Weights of a small GPT-style language model, trained from scratch on English Wikipedia: 7 heads of 64, vocabulary 2545.
MLP neurons of a small language model. Each row is named by its layer, matrix (up: input weights; down: output weights) and neuron, and shows model dimensions 330-393. Each number is 200 + 20 x the weight over its row's rms, rounded and kept within 0 to 999.
A block is one neuron, or neurons of one layer that tend to fire together. After each block is what it responds to, as a language model described it from the Wikipedia text at the highest values.

L7.up1070,192,208,193,238,168,197,161,245,219,196,229,194,199,187,211,214,194,182,200,237,192,181,201,234,181,195,201,161,215,179,218,206,205,201,194,185,196,192,183,181,208,216,199,194,203,179,193,200,182,218,153,197,197,219,179,192,240,230,236,181,194,199,184,215
L7.down1070,204,163,203,208,254,184,176,177,195,205,190,193,203,170,193,241,191,166,159,200,196,187,198,180,214,189,208,186,197,184,190,221,186,193,227,159,195,195,196,216,233,202,208,213,168,212,231,193,206,203,143,209,185,169,190,203,209,221,185,230,183,197,184,222
L7.up1325,204,184,171,218,186,215,199,212,188,198,203,214,219,188,191,189,198,222,172,155,204,207,197,236,174,197,212,191,175,213,132,202,170,186,183,195,203,214,199,259,194,215,218,232,197,211,197,192,139,213,193,218,210,177,211,199,194,212,209,190,170,185,229,207
L7.down1325,205,173,201,212,216,231,225,202,191,216,224,192,192,167,196,188,230,185,198,190,230,178,189,232,184,176,186,207,244,203,160,184,206,226,187,235,215,188,191,194,221,216,235,203,222,215,181,218,213,227,169,194,202,220,225,208,182,181,196,178,177,216,198,205
L7.up1492,195,216,183,200,201,217,202,176,186,181,188,209,197,193,164,212,152,195,180,158,215,182,217,232,212,212,198,203,173,204,187,213,216,193,181,190,234,191,211,198,182,205,211,213,195,211,229,241,165,208,169,205,200,210,237,192,196,191,169,169,190,194,204,203
L7.down1492,168,196,193,153,200,201,207,176,207,215,210,191,202,199,211,181,208,224,193,212,166,220,195,209,177,198,190,177,196,166,220,196,207,174,182,222,174,206,184,208,191,216,213,201,212,231,206,193,175,195,188,183,216,204,178,188,211,185,201,189,210,233,194,224
L7.up1579,163,210,221,237,178,213,180,214,173,192,204,210,196,217,228,209,170,172,177,203,177,169,192,211,190,170,210,207,175,181,213,229,202,190,232,185,188,196,217,196,206,191,238,197,167,201,199,204,236,191,195,212,221,232,221,210,205,216,200,198,192,201,218,208
L7.down1579,193,180,166,196,153,180,209,201,227,183,207,212,202,180,202,212,204,208,177,194,177,193,193,209,209,215,179,176,193,224,212,172,200,193,183,200,192,198,152,182,208,228,233,199,195,202,241,206,176,202,213,189,216,181,204,199,186,199,219,169,202,166,192,185
Responds to: Place-name and month beginnings. Opening pieces of place names and month names in date or location phrases, such as New (York), D-en-(mark), Ber-(lin), April after a day number.

L7.up898,170,184,225,189,174,205,241,202,184,233,183,250,195,169,221,236,177,235,215,197,160,184,193,166,185,184,160,181,194,203,236,167,171,198,193,226,211,175,205,210,234,176,236,205,218,204,204,240,209,207,202,212,214,205,179,202,171,209,184,184,217,224,191,227
L7.down898,193,167,198,221,197,173,200,214,186,211,187,225,182,182,235,220,223,221,230,177,142,195,185,206,213,218,166,219,205,187,215,188,189,182,180,229,209,197,211,203,221,178,202,217,239,214,233,215,198,198,230,211,212,214,205,200,188,224,210,190,203,223,177,214
L7.up1041,217,204,207,184,182,200,214,212,177,209,158,198,208,202,224,196,184,239,206,184,171,182,175,231,179,218,178,210,198,193,197,185,206,206,193,182,211,224,172,189,201,146,199,173,198,175,225,184,228,178,218,208,219,216,209,227,174,184,229,169,183,216,198,225
L7.down1041,184,162,238,189,200,187,195,175,194,172,184,221,183,188,219,167,194,211,202,232,194,201,197,179,170,182,206,191,206,202,200,189,176,222,169,206,197,196,215,193,204,184,221,224,207,233,208,223,198,203,192,192,174,191,203,222,204,230,202,205,191,179,233,214
L7.up1691,197,216,212,189,194,169,211,181,182,205,209,197,193,198,192,189,159,238,215,218,211,210,216,195,237,186,214,161,213,168,162,143,176,188,204,203,182,228,195,172,207,208,178,178,171,205,212,248,215,187,215,223,197,210,201,208,205,222,204,194,201,190,226,184
L7.down1691,195,226,190,208,172,217,176,224,183,192,201,197,206,210,169,158,198,231,188,163,200,213,224,217,200,226,181,214,195,191,172,214,189,193,178,200,197,202,200,167,228,188,178,167,217,163,180,205,199,176,212,218,161,208,206,194,205,221,191,166,209,213,208,196
L7.up1779,191,205,188,178,216,236,184,169,178,207,196,195,194,223,188,200,198,196,203,176,193,214,224,195,210,207,178,210,198,173,179,184,212,207,200,210,209,224,245,178,197,203,175,200,178,216,212,188,208,192,209,188,235,214,188,226,199,216,227,178,191,216,204,172
L7.down1779,204,205,189,255,223,235,226,210,166,186,228,204,208,171,206,190,219,159,183,186,185,222,179,231,192,200,207,232,210,208,201,211,201,170,210,192,216,193,198,207,195,196,208,191,195,227,169,199,215,190,202,199,192,162,186,181,191,184,187,173,197,201,225,198
Responds to: "an" article and word-start fragment. The article "an" and the word-piece "an" opening a longer word, as in "was an apprentice", ancestral, analysis, Anything.

L7.up929,215,163,219,244,165,190,210,189,230,162,221,151,235,198,214,215,207,204,191,230,206,182,220,196,168,201,243,203,223,197,200,166,212,209,197,188,220,171,196,193,164,247,206,176,196,220,175,201,167,217,214,236,195,168,209,209,207,203,192,182,188,213,219,196
L7.down929,217,190,179,182,222,185,219,192,225,209,223,205,202,194,205,174,183,205,203,185,177,211,198,183,200,200,210,181,189,175,203,185,202,223,184,221,193,180,178,216,169,207,198,200,177,185,219,203,207,186,171,169,182,197,217,217,172,209,203,224,218,197,186,212
L7.up987,210,198,176,234,194,187,182,206,209,212,217,191,216,163,183,216,204,187,197,175,211,175,198,217,224,197,183,177,198,172,187,194,206,210,186,207,207,199,200,208,166,176,196,222,211,139,184,214,138,166,204,211,184,205,218,197,206,207,180,239,205,239,210,201
L7.down987,202,221,156,197,185,197,174,206,191,178,203,204,173,186,183,218,224,225,189,206,254,221,177,192,187,207,222,218,178,201,216,219,212,207,216,208,219,217,185,188,196,213,189,201,185,219,193,189,206,193,213,159,179,196,208,208,183,211,188,208,166,191,159,219
L7.up1366,168,186,176,184,187,212,196,220,174,198,195,216,158,233,188,169,206,198,205,203,242,208,209,213,209,246,221,219,182,180,217,180,223,209,227,214,203,191,160,193,201,200,181,194,199,207,203,226,203,179,196,179,202,179,239,211,185,192,182,208,237,190,195,218
L7.down1366,184,196,180,183,199,153,166,197,215,199,202,258,211,182,194,208,190,215,177,208,186,170,171,200,185,198,161,213,179,213,171,204,243,242,243,192,189,184,175,211,199,202,196,213,176,172,184,196,195,202,214,179,189,208,192,173,196,213,225,184,180,189,215,213
L7.up1407,211,200,217,197,163,202,199,172,198,209,244,183,154,180,211,223,217,194,202,208,218,201,197,170,205,189,223,191,186,195,206,209,203,190,189,225,212,190,207,216,187,184,207,186,213,225,219,204,178,186,174,219,221,155,156,227,171,190,196,216,201,196,222,196
L7.down1407,180,210,215,220,207,174,146,171,192,234,220,177,155,230,217,236,243,168,162,198,217,244,175,230,188,184,194,170,221,176,222,221,203,232,195,168,221,197,193,214,221,218,182,235,209,221,235,149,204,199,253,203,187,169,207,220,192,211,172,222,185,195,190,180
Responds to: Forms of "be" after subjects. Forms of "be" (was, is, am, were, been) right after a subject noun or pronoun, introducing a passive or predicate: "it was", "I am".

L9.up133,203,224,199,206,194,186,181,202,182,189,201,201,222,173,212,171,144,251,233,212,216,189,183,221,195,182,177,186,167,174,249,214,150,218,195,227,190,188,202,176,198,214,214,202,200,198,201,219,215,182,233,208,237,202,217,155,203,191,194,195,154,204,177,206
L9.down133,207,208,195,218,231,174,242,231,238,193,187,205,207,196,174,177,175,229,199,215,213,200,213,248,203,177,191,179,182,190,200,193,231,198,208,187,178,204,205,222,208,191,203,186,225,182,231,192,190,205,179,195,186,201,179,205,198,203,180,214,216,189,199,215
L9.up336,188,227,199,250,185,215,208,205,174,166,205,216,196,200,211,200,175,177,219,195,213,208,179,193,180,241,197,216,175,193,178,194,183,225,177,194,190,160,171,208,177,215,207,211,250,220,208,173,219,180,234,195,214,214,153,192,192,211,222,173,201,219,222,226
L9.down336,205,186,183,259,221,201,196,215,197,214,183,182,243,229,208,204,174,188,200,204,219,216,236,184,180,183,193,184,216,198,209,219,177,200,190,172,159,193,183,232,187,213,196,166,139,222,214,195,194,213,195,229,233,193,200,195,202,219,200,191,194,170,210,181
L9.up740,184,195,198,215,213,222,183,220,197,177,190,204,225,200,236,225,230,217,189,221,235,201,250,193,219,223,213,185,187,215,217,229,175,221,167,225,207,226,187,209,183,184,190,192,210,172,138,159,235,209,255,202,205,189,214,177,205,207,202,179,219,209,194,182
L9.down740,183,208,216,191,180,200,183,165,215,210,174,205,220,184,161,188,202,186,191,180,218,212,217,183,202,207,184,208,198,215,208,227,197,206,202,176,221,199,198,214,205,204,222,195,192,197,201,189,193,208,189,203,247,221,203,225,197,214,190,221,180,204,197,211
L9.up1151,176,186,196,197,197,204,209,232,173,197,172,219,174,188,187,179,190,193,220,221,171,194,212,215,220,208,199,169,183,186,204,223,194,207,165,212,191,210,170,206,190,195,213,220,197,189,221,192,192,180,241,196,182,208,172,205,236,198,183,211,193,205,203,229
L9.down1151,170,199,244,196,180,197,193,197,224,200,196,198,173,198,188,217,224,208,214,196,153,183,196,225,180,214,208,209,240,190,186,206,193,186,194,241,216,225,202,196,172,183,212,219,184,216,160,195,180,158,159,229,209,232,236,207,206,207,229,180,178,234,211,203
Responds to: Article "an" and an- starts. The token "an", either as the article before a vowel-initial noun (an assassination, an attack) or as the first piece of a word (angrily, ancient, another), plus scattered mid-word fragments in names.

L2.up692,203,164,163,184,212,204,204,175,176,202,202,204,205,173,192,210,190,240,171,202,229,176,213,213,208,181,171,197,225,196,217,186,197,229,184,196,155,192,188,155,163,218,176,206,240,171,193,220,207,233,228,206,220,223,216,211,200,173,195,204,190,182,211,187
L2.down692,201,224,207,195,208,211,182,224,214,192,205,220,206,229,202,180,217,191,208,211,203,170,249,169,243,203,187,187,211,175,186,193,163,203,203,195,220,185,206,207,166,152,199,220,216,214,195,168,171,156,197,194,181,186,186,203,197,171,208,186,214,203,173,196
Responds to: Place-name completion and prepositions. Final pieces of place-type nouns (Township, Region, Castle, Site) and the following of/in/along that link them to a location, as in Battle of, township in, east along.

L2.up1622,210,220,206,225,201,225,201,266,182,204,243,216,181,210,209,189,197,199,187,167,217,163,174,207,165,252,187,191,192,218,208,204,210,164,177,202,237,179,214,181,178,205,211,191,203,205,220,200,199,191,192,194,203,189,192,206,219,229,168,209,219,204,206,170
L2.down1622,187,211,208,225,170,200,177,205,156,208,199,187,206,218,222,204,170,205,197,216,194,191,258,204,205,246,199,190,186,189,203,179,223,190,196,212,195,209,224,179,198,177,230,210,182,169,198,179,191,187,185,191,218,226,207,201,166,219,230,190,224,209,190,187
Responds to: "an" letter sequence. Fires on "an", whether the article " an" or a word piece inside words like pagan, Dylan, another, animal; sometimes a lone "h" piece (perhaps, km/h).

L2.up729,202,235,216,208,209,202,224,196,184,192,204,188,205,200,206,231,219,188,211,175,214,174,225,194,190,208,226,194,199,191,207,201,218,178,194,199,223,206,193,169,201,190,173,172,191,225,179,170,176,224,133,166,169,184,205,218,195,195,208,206,193,183,175,218
L2.down729,219,208,175,198,180,181,188,192,174,178,179,176,195,193,192,192,165,210,202,195,172,187,191,220,193,219,204,227,192,195,171,209,227,240,237,215,204,181,220,152,165,166,218,206,217,217,224,204,202,219,240,204,167,209,158,195,204,246,193,188,191,175,184,188
Responds to: Mid-word fragments, digit commas. Short second pieces of words split after one or two letters, such as E-p-ic, Eg-y-pt, att-em-pt, and thousands-separator commas in vote-count tables.

L7.up17,224,235,181,185,184,169,218,206,210,182,178,216,220,169,199,196,214,196,184,202,198,192,191,181,224,196,198,175,179,189,224,202,202,194,187,206,207,166,197,160,170,185,205,193,205,183,180,217,199,216,176,161,217,208,166,202,209,184,200,196,169,187,213,233
L7.down17,248,183,175,196,198,180,161,193,179,207,199,223,194,189,195,197,237,183,199,194,211,165,219,223,171,215,201,201,228,175,223,189,195,151,181,213,218,212,193,201,221,199,223,204,200,216,226,211,206,176,172,153,156,170,209,199,185,231,208,194,181,212,219,206
L7.up357,200,194,175,212,200,210,192,200,159,198,216,183,197,197,249,204,229,214,226,194,198,183,209,212,193,207,222,199,186,218,189,191,188,163,211,171,217,195,207,209,196,211,163,207,199,193,213,161,205,206,188,227,167,204,188,229,191,176,215,154,219,222,195,170
L7.down357,206,180,186,183,224,173,196,221,207,178,185,206,168,202,215,208,200,185,209,222,231,198,228,224,185,172,213,210,226,187,214,225,185,202,204,204,217,180,204,175,201,205,238,232,167,221,181,229,231,199,196,217,209,231,183,173,166,187,204,232,178,201,179,219
L7.up1104,201,222,205,197,196,177,178,184,183,225,210,212,205,199,191,196,178,180,188,177,187,223,190,205,224,159,178,227,208,181,159,211,211,186,216,213,189,204,197,195,177,240,181,146,213,175,177,169,171,184,215,220,245,191,166,222,194,178,206,207,202,225,215,217
L7.down1104,207,187,197,209,184,188,162,190,190,189,148,204,207,216,206,204,204,226,192,167,189,211,188,189,180,194,181,196,238,137,178,193,184,179,210,185,205,188,186,186,206,184,170,227,162,191,202,199,174,218,194,219,217,195,149,194,173,192,228,188,203,201,201,199
L7.up1549,220,217,185,221,178,191,216,188,176,226,201,182,197,187,202,208,200,182,230,197,198,177,197,210,183,195,203,194,174,213,216,211,180,189,205,210,198,194,184,214,223,214,222,175,187,194,194,226,168,180,215,172,190,213,204,198,168,202,195,230,208,190,206,228
L7.down1549,188,184,201,203,201,202,193,207,182,176,201,188,201,205,184,242,222,184,163,238,199,211,197,160,211,194,193,203,225,200,232,221,190,179,179,212,234,203,220,224,216,212,181,193,201,186,168,176,187,176,190,191,183,183,208,195,211,164,196,199,225,162,206,189
Responds to: Word-initial capital M. The first piece of a word starting with M, usually a capital M, in names, places and table cells, such as Museum, Middle-earth, Murcia.

L9.up746,199,192,196,167,184,226,184,217,172,200,235,176,211,218,154,203,205,229,204,228,215,177,223,186,177,221,186,239,175,222,160,183,185,192,192,203,216,208,173,216,217,175,238,174,203,198,215,187,193,200,193,210,202,210,181,196,213,201,223,216,206,190,155,185
L9.down746,180,196,204,208,168,219,215,204,194,191,216,178,231,163,213,169,184,209,205,193,201,186,207,211,186,202,184,175,200,214,202,196,199,194,207,201,228,205,192,200,215,208,168,215,224,217,162,170,196,197,173,182,179,158,157,208,194,194,175,180,180,196,202,233
L9.up1179,215,228,179,191,194,205,137,207,179,192,183,203,169,181,197,235,177,181,192,199,173,203,206,210,222,207,202,196,203,212,192,236,226,164,218,180,195,192,209,216,197,174,247,200,209,191,204,190,229,175,212,214,186,189,218,181,219,213,202,166,215,153,203,180
L9.down1179,203,190,181,188,217,207,219,195,205,180,185,213,209,161,213,177,167,195,180,215,243,194,205,190,205,184,217,206,212,236,195,236,172,201,218,240,208,212,188,161,206,217,191,176,214,202,225,209,173,163,177,223,228,207,198,216,222,215,233,207,201,202,205,204
L9.up1655,220,173,220,222,184,233,176,186,200,181,208,182,195,191,235,172,194,189,167,182,224,183,126,213,226,185,200,216,219,193,200,219,181,227,219,187,255,180,219,182,184,201,214,183,193,215,199,190,195,214,259,194,196,216,174,148,200,196,238,180,214,185,201,198
L9.down1655,202,171,204,192,200,176,174,225,188,225,172,173,220,214,201,217,204,178,204,194,170,226,200,216,150,194,240,239,185,184,215,210,201,223,238,182,199,185,205,192,183,149,222,209,228,174,201,183,214,187,223,235,193,196,202,192,229,178,191,170,183,241,161,213
L9.up1766,209,197,154,208,213,166,228,212,198,176,179,191,199,195,185,182,221,239,191,196,186,210,220,204,184,207,195,222,206,223,194,243,204,215,201,187,213,198,197,172,192,190,190,234,179,199,219,174,202,206,204,192,210,217,200,210,198,192,209,180,171,196,174,171
L9.down1766,202,148,205,209,202,188,213,221,186,237,235,193,193,193,186,181,185,218,167,227,145,180,224,176,223,197,167,180,192,197,213,213,171,201,244,245,207,177,186,170,198,209,171,199,231,188,182,195,206,213,218,187,177,199,172,206,168,198,225,184,187,177,178,179
Responds to: Month names in dates. Month name tokens in full dates, after on, in, a colon or a table bar, e.g. Released: November 18, 2002, in February 1954.

L2.up360,189,241,168,167,220,182,169,188,182,179,205,170,177,256,196,216,178,194,180,188,223,198,225,191,183,191,200,155,236,191,207,199,159,156,215,181,184,206,205,193,180,215,214,187,207,232,171,192,204,221,189,223,197,210,180,172,199,228,202,211,192,192,208,164
L2.down360,188,228,201,213,160,200,186,233,205,204,215,163,185,226,186,210,212,185,190,207,196,184,198,213,159,203,179,177,216,229,188,243,203,203,194,175,214,211,198,218,198,182,191,219,215,208,188,201,226,196,232,201,198,192,173,218,179,207,230,184,239,175,202,159
Responds to: Infinitive "to" and modals. Fires on infinitive "to" after verbs like said, had, announced, and on modals could, can, would, may before a verb.

L7.up596,198,181,216,197,196,142,205,198,167,166,231,181,213,197,189,225,192,223,186,216,177,192,166,209,208,217,204,218,218,207,219,218,208,192,202,213,186,186,176,201,172,175,208,183,178,207,166,191,187,189,206,189,188,182,164,207,221,209,177,174,190,196,190,206
L7.down596,185,231,254,192,202,181,212,196,215,242,200,202,180,193,189,167,206,237,161,175,167,187,198,218,235,240,196,217,204,194,184,217,185,208,173,188,236,221,183,176,176,194,191,175,175,218,212,195,189,189,193,193,188,218,186,224,189,208,188,219,198,207,204,161
L7.up633,203,202,206,216,167,194,199,210,209,173,175,187,167,170,187,190,220,183,203,211,239,193,220,224,208,179,189,225,219,207,212,196,228,198,217,216,198,203,221,182,178,198,206,177,214,207,181,179,196,203,204,208,186,211,218,207,263,211,175,175,221,201,211,206
L7.down633,204,168,237,196,225,166,176,177,184,203,197,193,223,194,195,188,234,207,182,182,234,182,202,212,189,232,195,201,199,176,169,209,215,214,207,184,175,221,201,176,213,189,179,211,168,244,197,184,196,238,178,185,175,239,201,207,229,185,191,188,193,220,209,213
L7.up1225,226,227,192,188,194,217,191,218,217,206,221,190,159,213,165,194,208,147,180,186,214,213,207,225,214,209,186,222,194,209,197,207,243,219,172,160,228,192,205,182,188,213,203,202,196,207,173,200,196,198,216,202,204,186,209,189,201,206,211,177,221,220,169,189
L7.down1225,210,192,220,227,203,194,154,193,188,201,199,197,189,226,228,207,202,198,202,220,245,199,192,216,194,187,167,214,191,205,223,204,203,224,228,238,197,226,183,188,212,206,227,184,218,220,223,215,216,213,213,163,183,193,187,204,184,207,201,202,232,178,204,224
L7.up1506,176,237,241,233,178,221,235,221,207,172,194,198,182,201,171,204,194,203,201,216,213,193,196,193,216,172,185,205,209,210,201,177,213,204,211,196,199,181,211,201,186,210,223,168,195,168,207,224,190,194,226,192,218,205,176,177,204,193,199,185,210,203,212,213
L7.down1506,196,193,232,234,173,190,188,209,221,215,203,165,202,203,174,218,192,207,165,195,302,206,196,203,198,214,198,141,189,183,194,224,203,206,197,197,231,204,171,200,196,210,230,236,211,238,190,194,219,213,189,195,178,139,197,207,170,205,243,182,207,196,203,192
Responds to: Commas after noun phrases. Commas closing a noun phrase or clause in prose, before and, which, who or a participle, plus commas in numbers (64,000).

L9.up152,184,213,155,207,189,227,194,214,228,218,199,222,193,229,191,197,235,189,194,218,223,178,202,211,193,217,193,178,176,215,191,196,268,211,198,211,203,218,203,197,199,160,216,223,222,198,166,181,221,207,202,150,202,211,200,176,199,206,204,188,198,158,197,248
L9.down152,228,223,199,196,215,192,193,191,176,194,182,215,149,210,188,208,204,198,172,186,169,198,264,194,213,217,196,217,186,186,188,171,172,195,187,196,203,205,210,198,221,189,193,217,194,209,198,213,195,201,189,173,234,192,189,179,228,231,208,231,216,215,197,182
L9.up350,194,243,160,193,200,210,204,205,183,214,204,216,209,210,175,178,172,204,201,235,231,208,230,227,199,181,168,222,193,221,232,206,222,173,243,194,213,195,187,190,212,181,191,163,192,210,211,216,164,217,215,148,222,243,186,189,231,200,154,192,196,210,197,185
L9.down350,214,197,211,194,183,173,176,213,188,206,200,203,203,205,162,159,190,226,200,225,149,186,192,149,209,247,203,203,177,225,229,188,174,200,191,223,209,183,212,197,240,219,233,204,212,192,161,251,171,232,217,204,209,201,175,241,217,174,179,170,199,208,212,217
L9.up1226,199,227,222,208,183,200,177,202,191,192,208,181,202,191,230,213,201,164,209,191,214,199,203,166,202,206,217,192,221,201,181,189,214,199,228,246,187,196,245,175,186,189,208,188,138,191,181,240,188,219,211,195,206,175,190,193,205,149,215,192,212,222,181,204
L9.down1226,181,211,207,191,207,201,193,214,189,191,195,219,187,209,195,201,182,191,207,168,201,207,214,164,217,206,176,231,173,230,191,209,199,187,161,220,201,201,173,193,187,209,185,190,217,234,201,164,207,187,185,199,215,206,196,193,206,193,233,218,166,198,204,201
L9.up1594,242,203,190,195,175,198,219,216,222,212,183,187,217,191,216,178,183,227,195,190,248,159,192,205,197,201,224,182,215,205,215,198,198,196,204,208,195,196,225,196,147,202,209,170,167,211,173,219,180,190,210,172,200,206,185,188,206,198,210,193,191,189,170,203
L9.down1594,224,203,168,235,230,167,175,203,227,203,199,186,203,200,175,179,185,170,224,204,202,193,191,183,188,186,211,213,216,220,198,224,174,211,194,197,211,202,216,200,168,218,198,233,186,199,212,194,190,204,209,178,194,200,180,205,173,169,225,209,213,180,195,188
Responds to: Word-initial M piece. The first piece of a split noun, usually M or m, in place or institution names, e.g. museum, mosque, mission, minister.

L2.up241,219,195,189,188,159,220,186,241,167,216,207,190,181,220,169,216,225,204,166,210,186,213,216,162,190,207,213,208,196,236,180,218,184,193,202,191,178,217,207,199,180,199,197,181,183,193,183,164,214,254,205,221,205,185,161,219,229,176,190,213,231,194,232,194
L2.down241,184,177,191,184,200,154,189,184,225,208,189,209,202,179,172,202,185,231,235,201,189,184,233,209,180,177,178,165,214,191,156,219,185,170,216,196,239,210,200,168,187,219,210,188,167,187,204,179,175,208,208,215,190,215,220,221,183,198,183,192,172,199,216,203
Responds to: Date comma after day. The comma between day and year in US-style dates (December 10, 1862), mostly in tables; also month names and word fragments such as Apr-il, ell-iptic.

L9.up134,203,163,187,212,239,214,228,208,219,199,205,185,201,192,179,189,176,204,179,204,231,218,199,185,214,182,210,184,194,172,181,198,221,226,250,242,203,180,238,207,189,197,231,166,197,194,175,230,201,207,216,170,181,203,213,200,197,204,201,181,208,204,208,218
L9.down134,173,160,198,215,192,189,218,192,241,226,218,207,186,221,175,187,177,222,199,190,187,195,200,228,223,221,214,213,212,181,222,207,194,229,211,193,195,195,133,198,215,204,181,198,213,200,193,173,182,201,199,194,236,220,196,180,194,179,212,197,219,192,181,175
L9.up728,222,158,192,206,227,210,180,189,192,191,196,206,162,203,186,172,177,177,204,157,223,198,213,182,244,218,175,212,176,165,187,173,201,180,196,246,180,204,197,199,216,165,177,184,219,188,156,190,184,205,215,177,194,205,185,189,224,199,178,174,213,187,211,218
L9.down728,156,221,187,194,160,166,208,205,181,193,232,220,238,192,190,196,183,201,208,171,186,196,214,205,204,203,208,219,169,203,240,184,226,211,214,207,165,182,179,206,206,218,214,191,199,214,193,202,208,206,215,219,228,205,185,185,221,231,244,195,211,242,237,209
L9.up855,208,144,215,177,187,209,179,192,150,180,231,200,228,202,203,154,212,230,188,187,178,184,187,198,187,178,202,239,165,193,214,211,192,182,201,226,184,249,228,189,166,207,195,174,188,192,233,222,218,193,229,171,209,199,208,215,219,215,230,176,178,201,180,188
L9.down855,215,193,226,210,175,195,193,240,171,167,190,183,170,227,219,208,216,199,177,211,171,183,243,203,159,207,186,174,204,205,207,208,241,177,202,230,180,203,220,214,189,177,175,214,184,205,192,212,192,221,180,185,210,140,205,197,219,233,187,179,210,222,192,193
L9.up1087,200,194,152,204,189,164,208,210,162,210,179,223,178,201,195,219,212,192,211,170,188,198,202,160,211,199,204,191,183,195,177,221,188,186,217,186,183,230,217,207,187,227,195,200,216,214,180,212,184,197,182,197,196,190,198,193,201,233,205,179,173,219,199,194
L9.down1087,200,216,215,211,187,213,235,216,225,221,213,217,179,228,193,209,197,187,247,212,219,173,192,194,179,227,225,195,176,209,228,185,245,228,234,220,181,189,170,243,185,173,206,166,187,204,168,211,232,220,210,210,186,187,198,186,197,197,192,197,222,201,235,227
Responds to: Number separators in tables. Thousands commas and decimal points inside numbers in wiki table cells, such as vote counts, attendances and times, e.g. 4,599, 13.150, 95,384.